config.yaml
num_hidden_layers: 12
hidden_size: 256
hidden_act: "gelu"
norm: "layernorm"
norm_eps: 1e-06
init_std_qkv: 0.0632
init_std_o: 0.0129
optimizer: "muon_variant"
lr_mult_o: 1.5
lr_mult_down: 3.0
z_loss: 0.0001
MLP neurons of a small language model. Each row is named by its layer, matrix (down: output weights) and neuron, and shows model dimensions 0-127. Each number is 128 + 32 x the weight over its row's rms, rounded and kept within 0 to 255. Numbers have three digits each.
A block is one neuron, or neurons of one layer that tend to fire together. After each block is what it responds to, as a language model described it from the Wikipedia text at the highest values.

L7.down114:103138118136149143100110090114110163156176154198135145155093076108111147123138112055139144107103111107128115121174068096155096107180118127129167141144137193098182111109111148121111144087137092161130106110146114097110156191144129118061098104079089108154150145129112087115166142124080148121129132149092179197135117088133141104137124118139100181158171171159148132084177135134138158147082
Responds to: Mostly verbs opening fixed phrases (made up of, make his debut, take-off), plus mid-word pieces in names (Mur-aka-mi, Car-pen-ter) and line breaks ending table header rows.

L9.down179:131162095047216081156090121131173196178164148098114147171165166125112215081099126128133106099120132095096124092080105156157123068130145150131109143208156080148169164102095099123092110107108163187153135070165059122107146138119081100114126114147116143158114101123091138096173125156105111159140131170114088184132125134125129186125114182117150136143142163149147122089161190107124109154101
L9.down517:104154116089160134136111086158064167181136127098157155162111160103162172083114069153143117100126135126149073170129128155149136094113118136140121118177169096143087115116110050145153131077164042166158139133121076073161119117131113123115128137100083126119122151119132164139129144161132107118146118103130106116146148130116151138119129178102188112123144144157150139124231170091116133102133
L9.down660:135125107130131202094134167144177089138085132097111161148107131098151085090138173134182155098164181152217110123105080091134130098100096077142105145119123161130160169123167121123081135112128094127107067096149072176158115099137107101172118117113120204153163122125157118140070091097125148118068138132182130157144150182107153090117097136116162043080149127121108167170135136120124145147164
L9.down962:118135104173190126144129171104130143205064146088120096161099080164104135056137162080128093147074158118113106172102156114097136138097112121163167124183138150153125124122140080121117120146116132134097136107157063175156169102124151106147157158138137109176115149163130155083172135170156087133109059147160135125138121134158152154101100102064129103143140120143157143134133127135089144110135
Responds to: Punctuation between the digits of a number in tables and statistics: decimal points (97.6), commas in thousands, score dashes (3–2), time colons (4:57), degree or minute marks in coordinates.

L9.down22:097119114108195124095108132144148152110101094119067114090179121112185160110129153178092146151113156138100113158155123100142110095103125085111134154055131134050102156130082123123136127133190183100143136143091173110163140093143153087151107145158080137105154065146107113181117088123086104147108119116155061082121051082141113143146114107072196126111203121097172161139124147090166169177127
L9.down184:128160171113206111129147082174145122084153102161097178058142195103138125110116133136104086120120131139154163131084115116088116137099138146101158155113166141079128100130110130084164075078130128085124065106129147165155141149169172074137115087108093164148170115102158115128137117076134137118150086158105181093134131151139085128132101169179131104089085178182086073135130210103145126124119
L9.down706:179114119146178111122073141118137197157099083097089140134190102122145090135158187130125135175172117133109194079140107094198135101106088102154152195113100147109154089174098154127100167124121091115123085144129153138072151164133186119128099082180154129086099124142124087138153111135105132081144117137075096105121140081104165136100161067135162135110083075142126116130161184167137147110146
L9.down710:173128194138089191150146109156128126084162154169107113111123138156144071127112124222132161128155127102127096145188075096189115162095125099123133128125153130110162130206114153146151082130053138055150173093106108102129118102137166130095096110147127185117162124146131103156154105111147158107169124136088091086115087104205144125186084079084130147114100181092113104163163139146167167106143
Responds to: The first word after a proper-noun or pronoun subject, usually an auxiliary or verb such as has, had, was, finally, or an opening parenthesis.

L2.down4:136116161134113110096071084149089059134061123136171101183159115132134157155123095140064107206109099124136099130124148123156123129173089165167131136188155127149115152071137124100125118175194184192132074148085117079118153139129079156119159147170071157092084111102135166105083146127143176174161126134136121166109124074088195135167122211127100108107131079130165158175124112134111080165150
L2.down222:114128199131092080134049087203117137133096063077119154104137101158156120111174132200172118169148135127097112139134158120117132140181133171107151092158130073080096154155136125125133143188145123111164181090113138139104134133170197105111141172114110193059156128116086136059123143077136149110144159104181109142151112157152148176137184131135084162094074157128128172160066097139151115131104
L2.down527:061132165080143163133151140178126150156120146176139158183165112133134102132134144145171139134125129052179105099091098161085156125124071200160108125156173220077151096157100094168098144136105140096097136104140168125152101057135103050142132105108110063084099109148137090121086153106116144088112104115118129148069184190144112199166110103169163095077134100117115150078105135186147112069107
L2.down936:191151123059079138081130146177097129127182121109142121094102157064124097123078143120158120138063144132082178120132130164081130112144152126134151135058101145165144132124149116168158126137154173142180153075114135131155133112106146150078118117126120099143097065121084143153091173104100165103120163131177099185120109116118117163131175147112085168129129151175174150173091110091189124130149
Responds to: Opening quote marks and brackets that begin a quoted term, title or phrase mid-sentence, as in under “Elektrotok, called ‘Križišć, the "Favela-Bair.

L7.down878:140140128112114141056141167167129102124119105177098126107160122119164069103071137131122114158110141126154169169143172163131123085091132152127140124122129128071091168130097139134119124163123120140133151113094164131109161083149146155130139106037133102106171133115166146111136094104188091194160156132123132122102133177162127241178159103145072181088175169122102198105131120131094060144135
Responds to: Hyphens, slashes and dashes inside compounds and double names, such as Stanley Cup-winning, Austria-Hungary, Cross-platform; weaker on opening quotes and line breaks after headings.

L2.down166:042139055181079116129151156204128042084176137218105169102159148116092141176087118186095148100143175142136113165101092131125119167086143163113123102158082171127112126137121192185161132197081120100131151148108120154122083059139115095127197113138152138117103157133107140113137082166137124143164175095076132124139098115128095122119158058133090124144094144171132138120139138098114097162125
L2.down273:105104099071170153128132197140163147188156150093141092070141151157130147229144091137073122087129147133141055129078165152101100159176120131132126131137141185153131124087122120176090134120137110111166113116144104183217130086133116104060187095137158190125148105173166132101088126129186113136114136186148102131157106128108143090091096141177172129166092098120116105177143095120151136182085
L2.down472:053149097115196141124115139179137143179132172109114160094101140168128129157157112085110114100147107139162138070064108149122078104087112145156148126113116109103128164171148139090099176103075170066170120126135101124150121125147072140094157144162138093186129150139142109102100170154162157074147128208153089179084116121139109071093136107177110163119061165122158192113174072120161149196125
L2.down913:085141060162197106120157129092152153124210142125090156134093131161143183154115079085066149198181134170143145090104094161110119132144096109102135161110054125105064175124142146171107138089094105164082128130140118170116114095123215094115119129169112193092148062110124119117141077157142126113178166174078157169149095164148126092140164171128106106121108081141139085140115105143116138148101
Responds to: The first | starting a flattened Wikipedia table's header row after a section heading, before names like Party, Year, Team; sometimes semicolons in lists.

L7.down141:101144179152094156141098121127163138149098190144159120125128116103132135088128188107155117043112142144184154107091157149116132122164104104099154133108157151043149131127088174091128131094110183102128161119184123135129093102171118182173096161147125099063132117099116124114162125150153165157162138137134119134138154094121141166125123082129105073096159114173125101102123146113042189129144
Responds to: Separators, numbers or word pieces right after all-caps abbreviations in tables and lists, such as ATL 15, KXPN-FM, UKIP |, (DEN).

L9.down50:191130163120140146101149142098109113097136144132082147103129151113124080104118162129086137166150182077175122195141101152145127094131133146152137185132146139086095174151093125118166130085138142059121099110121105111107117079096166133074068179134171099137075131110113169123151142083100166139198164150144102129138083140157106055097153179164156123123146169109101074122113143164144109094110
L9.down89:140108084119177125098132100136157115135141134175160160161086138186132120057148144153117126102098100156142138149088171153157125096147128100116137136132149073156167146139141084128114123152106119123133164079108122091093189045096143077092117130081116112158092086152099144097188107099152172088125164141146149167104151096106118080141166146240096118114123138163149108135154138078117102148079
L9.down160:108125095095152185158084125100151130156088166230070121117183117172094085137097074120116127156086164111110107168087070103135106156106138180156144143143090097111135101137128126153155182111120117098130102130175204115112099125151143150168129143177116152126134111115092114164143142133107084164171183111093145140076120169141102167120184146103133139188090160107128118094141102133112114120200
L9.down238:134110169142097124145137173137128100114070171129118164127167125139084130148138093123142156079114160130132122144126129101111164124147165140114067114155115152132157142174134085125070128033116134125089123091103130119087081147176133131162111157122060141137136106143127175109138077067174151149180070109181069159132126158143163179056105150143096119149113089085127129178138059140155113131174
Responds to: Column separators and header words in wiki table headers, such as No. in track listings, Candidate, Member |, Votes; weaker on surnames and section headings.

L2.down82:164204125154150162152194106127112148091140135116087162161095121052149137117166108161124097154093134128151101111129172119138135167190162111125106178162152166127119138160142091131167165102074065097118118103127132154120181117095143101071145164142141147090155126125086116142073110128082138128134111199143114092169103146078144127086136123150180109133142094187142162055126122160140132121061
L2.down476:078165146160151107084159112078135091134169101123128085117137094140120114106106157185130187133112085191158180202106141131165127110116124134064140168065135146039166150115126202126092130182093159204125116070091150172138134086141079185093082185149171153164140130144069135118164132151142150103134127125144108113122090134112134116140136148107087119145143151146163134103181204156096148147116
L2.down538:174170167120158106147142070113164091136155123121217127201135079093132207089160119139145130143117109095132197091120124147169119130113081062155089096149098083117123171108174060141153075153124141186154172107150145125150099123128103134099121111134087127112128137136097110134119116134090132152192119136129130147149097038132117066106043127149155101102147083172159138165116086096136118121150
L2.down863:122154103174160129107098098095130093129107105173132187175120170154178115082123089193126078130141101070116162074066176103156130078154123110140131068152140119148089172119132106132161095088136139080138120160107076103089159192106123107110101123091100080095100109168138141138152149097094161174132135130153134130171158148089139145104114165064137132136126169121128089111150121133149102085139
Responds to: Head nouns naming a kind of thing right after a qualifier, strongest for vessels and naval units (three-decker ships, 415 boats, aviation units), also production, player, species, engineer.

L7.down960:094127106145098119095188118151130075156142130158154074144109142115111151150150153059121136077088159108124128107149090090168115130140142149162120089134110157096126067143169103146123127127091132083114094093121146101131097148143143133105110198161132165114134123107105208161147123202148109173119117114148135137110122151119110111162061062113110175120091095098098123144174056181167118135121
Responds to: Predictable tokens in formulaic text: census boilerplate ("65 years of age", "The average"), table cells and numbers ("|", ";", "1.96"), plus mid-word pieces ("dist-ingu-ish").

L7.down784:129152162074143130131112173108164124125145112111143156148111151155108191133110115153119095135134150188125122148135085081144137097163137114138096077132144124113146114156125096127086095166160193141119108070108123129145132086141167084185091155072143180129076101160053145076134152153130163177094135126180143078112084177123150154144146096118107150177124111132176146098147144128126093111145
Responds to: Words right before an upcoming verb: infinitival to after able, aimed or efforts, modals (would, can), relative that/who/which, subject pronouns (they, it).

L9.down249:142092155129119091121200093114144149140182110153065144162114068107092068132103134132187165158148085125174160127179085099146108154103174150158120095082139087091115095152093109194120163159115173112121130135117119125108068160118112127174118119103161060101057109129146117117086148099138119130118114118100147176074149148153089118170129176084058132096094165137132124139139083122092146132080
L9.down350:133131178118140138154104128182166102116101107109140130129159122087098127079118104110130133175097082105096101060175127133127121079164128117194138128090179080119153120137139078195133154129111123126159133157124110096127087161175139127144163176107113229156108155156124174118134148192112111111134196125106139173095143112181164125058124187109062114139189113152093177154145158079139088073117
L9.down594:146143100125083153154179181155121170129137132113122133131142057104138148098143164122134129144176181189196077083168067117107154132146134051123112144122129144075139146151110135118133180067100063137090096155136133114067095105118182154111107116170168107079151168163145152121116077176095124165151120128104087135115092167109140117080136115092054128126197126111154137158130135087100166136139
L9.down936:129121157141094138125143112086123131107082133106128156186152186128171122171107150084140111100105103132105089114132176133074155141122120129171097079090100156167166071164184099147087168118115070143108172122137138164118099135086154116146145102143100088080160108126107082096144049116078164088120139146132099154097091164109128117101150179125144109135111182112144112135113096147101085126154
Responds to: Mainly "and" or a comma right after a completed proper noun or noun phrase, continuing a list or clause, e.g. "Records in the UK and", "United States,".

L7.down340:167190175140123077125149057106172133139142128159137131107174122146156134163134138123133104188081191156114057164193117097109088176112103147075094110033128121107122145088109148152148094138129183129145116164131163083079113118087145122064107150111184076172087122144135131106134098098142164130150171130139105128146168115127089100080153175149106158110121093143159115107094115081114154120162
Responds to: Final element of runs of years or numbers, such as the last year in lists like "(1995, 2000, … 2004)", row-ending breaks in statistics tables, and years ending clauses ("in 1921").

L2.down498:102058133138112087169162124115145065055129127159131156125120123093162132194172115149142094134106136107113082134136155071189172050104160146134147175116139169194125085123138094102134103105080179167105142131119149181148076102097148203143113174119072130122107145044118124136160106175127148111091101142141148098173097142107086115066124110130211114082144094113133118156136128077115138141095
L2.down532:124132090183101151118156154169196070146118105155126107127077206135150172091138090153132124165163110105120097107232155120176178116120140085128136172163115142124107159101112130101103094158126152147114143108117157112112145100105136123183093114087173170145113084118079077128113184113139137135159157095116119121137126150142164169048145112205183129026142166126100179081129136079099100137153
L2.down681:148113110077101101086175160141147133066190113195167140097120101139165122118155156169149103122145132133143124156129160101152111061161157121159108128101102019106128159187107175137151130112148097129087064143152078155093158167079101141110118163081090112158070152044112112139174134096104127113130109113099120170112155113114067085145097173123187121154180206159113115128144141122075147173092
L2.down897:194142097144082124050188143195128090112147136167168086109113154109106171157140187127088081118119113101150089169190094147162095101132117103108124140130154045165148146111139123126092151143095175145117107121147118123137141120088133110076115086193159097143089104110126163111113151163101118074055169148142200097140163137174149098076155131112124148115160167132115133136110127147148031138120
Responds to: Auxiliary, modal or linking verbs right after a clause's subject noun or pronoun, such as can, is, would, could, must.

L2.down65:151090104151112149117117118137143124110158101108030111156130124088170144093075157083151151104053158100123117131148144174106110099128081171147128101095103125089087164133146110093141131113183117099111079065099050132142176115125159149136164116181107124104098181123127068100150125105168134118119111065174136141116135135114078155107160141147111083108152125106150124177083168159132145105175
L2.down181:167139182142099180166133159149111074085122087129093109168116172162122025157129125129130121102164114031117154130170171144109175104061147129139078165144148190119105094143104125164132136134144189158095105146128158110119112144148133146133041105120163087148081179140117162106141128165137120139078131127120162143084134156080139145118133096089105168136100091129103130132124130199066169148117
L2.down443:155161187100146203157096123131119084130196128081094133168160091126091193139132117187136130145120108151130087152138125127139162128179121112172146123160104138213053126124172073108159103150106204110143106064064096090098120103095166107175144128125142151159139154103143135156110137169153132162069139107138085085164138147141093058104154151148128180127147188144142126182128104134115058105114
L2.down972:106136093060149122172183104168137122186075159121115174156137172106163098153151152092182135139114119078192127179088133133152126158159117079171138140116116145120084177129120135084101129151087146175129144130140153145126126076094178153131124199130194158090104214109110084146155135139137107062117116169110074076102161079170100143115103098134131146122140158096181171193091082172145151126136
Responds to: Mid-word pieces of capitalized abbreviations, mostly the AT of ATL in semicolon-separated NASCAR results (ATL, SAMATE, AEST), plus nouns like Stadium, defeat, schools in sports text.

L2.down108:142143160126096145148081176076135115084180077099146109156067103151170141180181101114140162189073185106118170146131108093176106138174101138096170133088057186135143121153103115177158179109104153086103120100168094087085113136160151090139132089129165095160109166042136094132086123141173126133185116151167106176167136132105126092065052091109075146168166110132132107109133057197159085144153
L2.down121:093126170116101079118152089107255135141112126065131182061131149060119170143120138115070101126113159154091094155115139127109159116174162135102106102166137164106086103134091134084114131149141131116072155101142124127089113098161149105170126056199145123098069100124103130136179128124104066113101145130158086135151152116077112148066123153146168118033121127132095111108151174114055130136106
L2.down254:166135110126153174128127112176125134169095137101136095103099134115178183172074069158125148165071148185125102131177092085065134141091112140110075104074148113184061125121178114170128080160119166108124110115091122123096068146088177141152113130111128122128124129056148134131139137122152140048124090130094092139154072135144137125124115126172066079122114157127113127144163132136143151121119
L2.down475:135113105151155137118131157188127154149097096132115139141095165121128072162138166180151120118171144133121087137214114086135122109119120200174136111133096102096156116158146171115150133156061129123111177105124115148137145168121131165094137135102167080150124128052163169142180076132126062164134128117147127145115132150104091198178100134104098112093108135098089145115148132178133210147121
Responds to: Forms of be after a modal or "to", where a past participle follows ("could be taken", "can be unlocked"), and "age" in census phrases ("under the age of 18").

L9.down263:120126120168191116117105103092130154072145133153097147103165175118156146121101120151118113119119148114113166207117061161091196112100134137097099114134114094137155140147074101160167146083097113083101187054108077172120094103106161148162171101110089176130130169128105076082109182155105093137101135091156184060148087133182150075122118076164194120160182084110082139146163075166130118117122
L9.down384:172148068160143200140103184124098081108160151136079185100116092117109131105145059121131163161151132175122089133146140158068180107135164121144173082147112147105110123144110169117102135105151114157155106123168076104113121104075135157116183145099107139098091121146084095106130093131158160156151108087084150126128081160125168079149116115176145208137124061144126155112090133075170097095113
L9.down404:109157159155128173116064224085193083097130071153090136136150154106171150166202148106128146073109161137131136150171092155120120129138189150144127076094131105203123126119081088151114136104149145155140102126146113135139080149136133137116167130137168137117170152109067155119153158139134127117161159140111121098114115098218099129116154189159119094107158146153090164089118120042097148146140
L9.down467:149116200125088185099193152123176120132158146163101121187119092139063124116092118100121121194129125102107069144146132137084182092070117066130154082116118137128078153132124140123159066122101185117096154145128122162165164116118141068111100106129052126113155121104149187126136175115141095134134175133119127122154088113123146073138072174141089115120169101123123128100147152121093140068143
Responds to: The word "to" introducing an infinitive verb after verbs, adjectives or objects, as in helps them to practise, unable to perform, in order to avoid; weaker on modals like can, could.

L9.down82:062108119134121111168075095074170131113128104130156104115147107166060052164060156142172131156065128171202105162130093121122064142125150116194092139100165107155128110153072100171138221126088191143113107145110138137135101183149115143164115133117102144078130174107117113110083160116148087130125157163085135109153131104165151151154149088179094117091151119190123129188140178095096157096096
L9.down116:170083162171144144142116081086131134111097139122136107120144129183151135166115110141152134053120140121075145152132137071110093122052096140123101128162181124147138144096111163082149189150140175110055122147139141181121165123130115138113142079129113126133142125158164129127110162125134129087181165117128122131091133163148132176103129105125046121131147138037116099176097098107103125169108
L9.down521:098165077066088086106147150127115110190117146113153219166075170147126140093124163115141157158126108159108165149131143130197130153135129134140161160120091180099167063112124141067111064106094138116154179095142117139099107143099117134165073166117139167097117143104140151121186137118130117140162097141133137089148074134214103167139110204110137137181126174109124141107104128096117125105112
L9.down764:123075086126123113182108129143141124155080159138153120110130162146115130181139114108116153142106122101140121141126112117131158202139131173158092087125136174115109112144152186109106143060110126142109103133135129135111130111143098141124127163157147109174127170093128140136132093181174084145056140173047134113154087099141124155117101164131053139135102127112108134142051131130133180106150
Responds to: Year tokens in dates and time ranges, most often the start year after from, between, or a table pipe, e.g. from 1970, 2000 |, (1996.

L9.down503:144087133060128180114143134134178106094083147152105143195141081174083133078081117152120149177127152091144108158151155098124171149181126098102154090063170169173156171063075123117107086148091082145177138137128119102152082116147091092115147074172092123127111186111208172122116077043166136119116143126136112157132066049135113222132144147127165121143109120102193153117137124140186120131161
L9.down556:139097079102116117143144138173113095096107083150138145117096171160100123089139122171129127116130156133127073149137111116147180137126147126124113081136084137142123134096165135152106137127115179157098146120080168148154147139142154128109098116168116134102163138076125147132121146067185113132121115157130119108156123118110109255125142148159203123095164077144099152162119117079087129186163
L9.down823:104144082083119163130164074192123088128108072134121156118136124145127176131073134158125098160097095132133142117101140110149124126139143110101164121111121151124150137126153140127121078117081187067085129121129170180150151146136136151142121126117138112151165109101119151135144118084127108192205131145135124164138143220126091255124111157126120155109147121126110110128104121131151119103107
L9.down997:134087095149123149087098107201168145152096084151119120108139141161147101158074150121110100115108125129151159130141075142121174070160085161121114068110190114112106101107134158120154142100139169137112170103145161107129122111141125149150126149129119091143091142082135090133098122053166120158143113142106110111138116131142143255126140154152098159106131149139119179148151145165173117138177
Responds to: Opening quotation marks and opening parentheses before a quoted phrase, name, nickname or aside, as in called "Operação Rio", code-named "Maxim", (PACE).

L2.down480:185137152178183111108117118101147118079192064154149106134157100142133071138087140133120099110091132121188157087113175100116073121101122115124151105151085113143129104104114154123162113175134166099169179102153089155127136196038144121141099126127187073087163132154171127159075100161093093105079144122150129052150211175109131110166110109176154125175146167114118123125142149068158128142134
L2.down722:137163145135138148124140130123130131154086177153137105147084146082138214092138092122102152145069036117142194147160125120106142106097138084083086132094170126125160116185059196118119119154134143102111145098133102120140090142086160077039195114166078116172093138113113082105094152111155169143181088087156172190089205088090082135131095141124097146099138131145106126122075116121212147148146
L2.down854:073147071102110111059096083116182100185157118161182150150113162166168158141111038108121127206134124142128153119123123173075110164141134131122131146151097125172095151133117098182148127095176116154087096137070138158115113114137113066146106134127135116172103077142154115149055098157185117116173104077119121159096152133150116116143157127139080152107121130165190125067119098160115089170084
L2.down1015:132178120108134117143076140203164121201046150115072119118151129138163133095134142168137159145129083156140097145108083158153079137105126148140106170137126134150131103130143138171070203162102143066158181116107153182114129104119099166113141059222077125136097124109123133057069131130149145127127116102137096132091097122103172177167128138069139165134145120071111127111122146145188137124108
Responds to: Tokens opening a cell in wiki tables, strongest on election-table headers like ±% and Note, plus the word size in "average household size".

L2.down196:176122127110139133140145089148108146153080146089124108099153158145130138123134106124148110108080161126169146125145132105157131141126140164122122120111179199133146114147096171097114161141097086101156148138127144173130188127099161114097127144156127205148146129122154142166135180125101083106137165097177101161063102139150105080127131154110162108167177174124098161124131111122089128161164
L2.down664:116086165156114101132138174081119130183097143149084156102158130175132157137121185131175090089047099092097101102175123128161110103131154098080135111098079164112131144120072159099175114163118119178107145152127089112116165136112150120130115154180160184100101160130131111109087110145194120069199158111176156117154143067107132108102113158114171130126139158138116186147178123103099125078150
L2.down918:182114174098125139168197114145146133145162095162177121123122140104099120177157120162119055071103111096177137176146143097084078109118105066105132146104138173111154141109099125124140089045091131111153098123129153180120089101093138129091094125097151192116116144103147122103097104144154111115101088064199085157105186107104181134121139127154122152155102096135128181070124117134199087106073
L2.down967:119135150119120161050163183072072070143149125109111089139147110112125163169105155101144083090104121052131099117214124124199109095161180113124123187090160103099124125137165101100141158179155104129114145084154155162186161135095129104096164130100175111114175137191152149137111087146071147092102098192084154146135129137084107142151164067117165118152158154108125129111131145142208158074146
Responds to: Line breaks and first tokens that start a new entry in repetitive lists, tables and match results, such as a newline after a score, 1958, or Main.

L9.down74:133104133130184131079163142152139210132136103089122155138151130170090114116108164136112170008074151152094121100132115176177143146162117146203128096104094158128112135154146115121125167085115092117114098122096146164133178084086109113150108117122125115142120099204151162122159066198169121145144110160074155148123097159130097097122100101190160175119074141150119131199164122168153132146134
L9.down112:109134121136109068140152077183146152141138136133146129113128176099134117099145118142120082184113178112123138126139104124131161151087149072103149163138147065145188132121197152187092124125103133159146122185054157138147110112150142111171109114116115107152108134113150091115187097128160088109130197122152121176131178114120115124126115111163172107102150106079089146137067154172101186120106
L9.down335:144106146139114163133108068142139117167180142108124105115140148051160121115094177124127119136137120132138130131092179116112121129138114106068119135045141134183131089117099070118132141126149153144174113075126151100092173160163158119075101173107061148104086145133101134111092114077106125142160172112160055126052105153185090091166097163093137094088150110171118154108092146094096145090111
L9.down561:144126170152138158105149102157122148162102092131095181119140055134158125083094095131107117164133118139066170099126177166153028117175140108071155121112117129153121128105182071174133122086124120149068126084147098134116092172140076116116184092117157122129150115091142118161133114144125147176180104132139213105175098158118126185076112114132171062102153114136146115151084142143108084164097
Responds to: Short opening fragments of words split into pieces, usually a capital letter after a semicolon or table bar, as in D(OV), A(icom), f(itted).

L9.down69:179110084136165120134151092174119107128121123109077175099156175118116180166122130113112149174147169096079118162025086099133070136116191160086099115125119111168160094080114121184168124144116145107139120095178146153113144099118080122082094139120105097085168115130113126121178102101101058156140139176092099159141066120133092145118142147137177174144142153176141115098095160151122145165119
L9.down186:144106147084125119093111127079159118115130162107090138130115159128165129128123160120166140088135110094114145097119081161144104109115090089096086177143116174137184135188093107097136117144127114146092107135138164061159149208097146145126116127157104181158109108092108107180079065115076160128136139178163124137149134112162164146108133133154215129155117092168077074140103101158220151175128
L9.down559:135134136126146116135165134148122110157183121163177103100130110104145144116088147142089099127127129130105180082121134126121091073081119151083123104149130085125149142183087154155145132116133052135070129155156145165121108091116138133095204135123175224132118163138124091125175091141146164107090126109185126138154129139140157165093191110153175073134136175121179121119159156155195098093063
L9.down930:129090070110081114142130131084149116108083154151116142032096120077130123128114135148146168120169158142119160151118090079107119128111091070179122132131130153078160131094132120134132140127159114164107077172182137156159135153128076119103206192154175154152097132078143125093160085081185132178085112113104116194096156150102160115136165115100113102130112127127149122134173135126108110154072
Responds to: Auxiliaries was and been right after a person's name or he/had in Wikipedia biographies, usually before passives like linked, spotted, elected, born; also table pipes and infobox line breaks.

L2.down154:127150144123120167145150084097145163138174144137095082108123180197156113092104141180143121170122057104103077153094113117089081133147214102154126063098161073156118077146147127097153104149108140109107139153149079102136178126146112127151160079162179138116131109125101154124105128128093061130163137126130115110124142077104115141186098143093128192123127168102169159118118147124146108150159
L2.down266:128177100101107151056158110081118154108107130159064157115181121113106117083140150130135144174127134106108140102114100090121130065149139180082116139089189087150160109092099110072147134165167174161130153111168146130107207147131128198188089112180108104159111102116092158155169137177144114150126120097126119130148174107110089168113130176108149120116102147119106082095146097107125139117119
L2.down290:066162064129112118080134059147063165097138111114162133141122076144149119095167112154181167144140074133140167142143162159112108146165130195156132103113114089112082172108095112043183135113128166136083131099087155137079140112160108134136149176111169142121127135149066125142167048115139082109135126166143139169109135177177086123099078131123110159109186143108142192082096135111136165171126
L2.down598:088115061087115120168130112091135135168181118117113138112173093168056115132148110106160093108093066103149120134146148126157144153174169178109071161145091057091159180135136151110175094092147168117084171116145114137133164079157112157149210086110152156064084156112157154195109177196130077100121151139154143036097097119085109151128140129166149106173149162132110105089138094089148122099080
Responds to: The first verb after a sentence's subject, often opening an article or section: made (his debut), is (a region), was (formed); also years in tables.

L2.down268:143172111111112117148173062121128126139171103134133199175088156108037183142160155118131097127127042189105105121131121117163146116157153093136117102144112108096079134143116106109156149120123113077149190118148125115113149087120103155122132093083130178125146144159148097170190147074129148082104158088085177138207061099115129164094094144116132164094126177117119174093157081168137147163108
L2.down389:094197101120154097184204116124165118123162142147157148147230152145151156119093082109077121147112133136166186078144155116124192114109122145177124124161074155110096098109093141117099132139183160079104083123153164119085153122135102133131172102071144067140091102174179105097143116125120108172138145123171079116141115181129139127151084166121157128103219123113124145106128098094135130096170
L2.down401:116091194130117138221121172113093122107161109137135190072102133113077114187136186145192144159048098108132067146133144124121133080176119073113107080142129163139137125152113157178162089114109148054110172141103130139186143138077152089125177116168127173122136137084125133195155113125096121075143117082178178114135116126193145094143095179076108142150111144142106153112113160058163095094069
L2.down801:066131155217146112137191066199109091142121127125121161113077097156116051139129128093163108129129116176144097123132142110162152112102180147093063151077107150177146100133132128094072062102132144120145105060138155152123132158102153146150148054089138124146133084155155089113173153170161154081151127151129111140194135150143127148061119166144117119099195190090140154122147075115201121139150
Responds to: Key event words in story or biography narration, often verb stems before an -s/-d suffix (learns, escapes, dies, have sex); weaker cases scattered.

L7.down554:129205123134142079143090156113060101135180106080176091153183112140136121166112194081065164094147104111074075106101123105137089119136111120129115089145154125163073120159111165082106081086119141134077086165157142165128103153142175130154117148110122129113105103140117135099145068086151130186141129084105139130160170189116167144104124184155136133164131082136109132151087108149171153132110
Responds to: Mostly markup in Wikipedia tables and lists, such as pipe separators, "+" before goal differences, and "==" headings; also census "The" and mid-word pieces (qu, ita).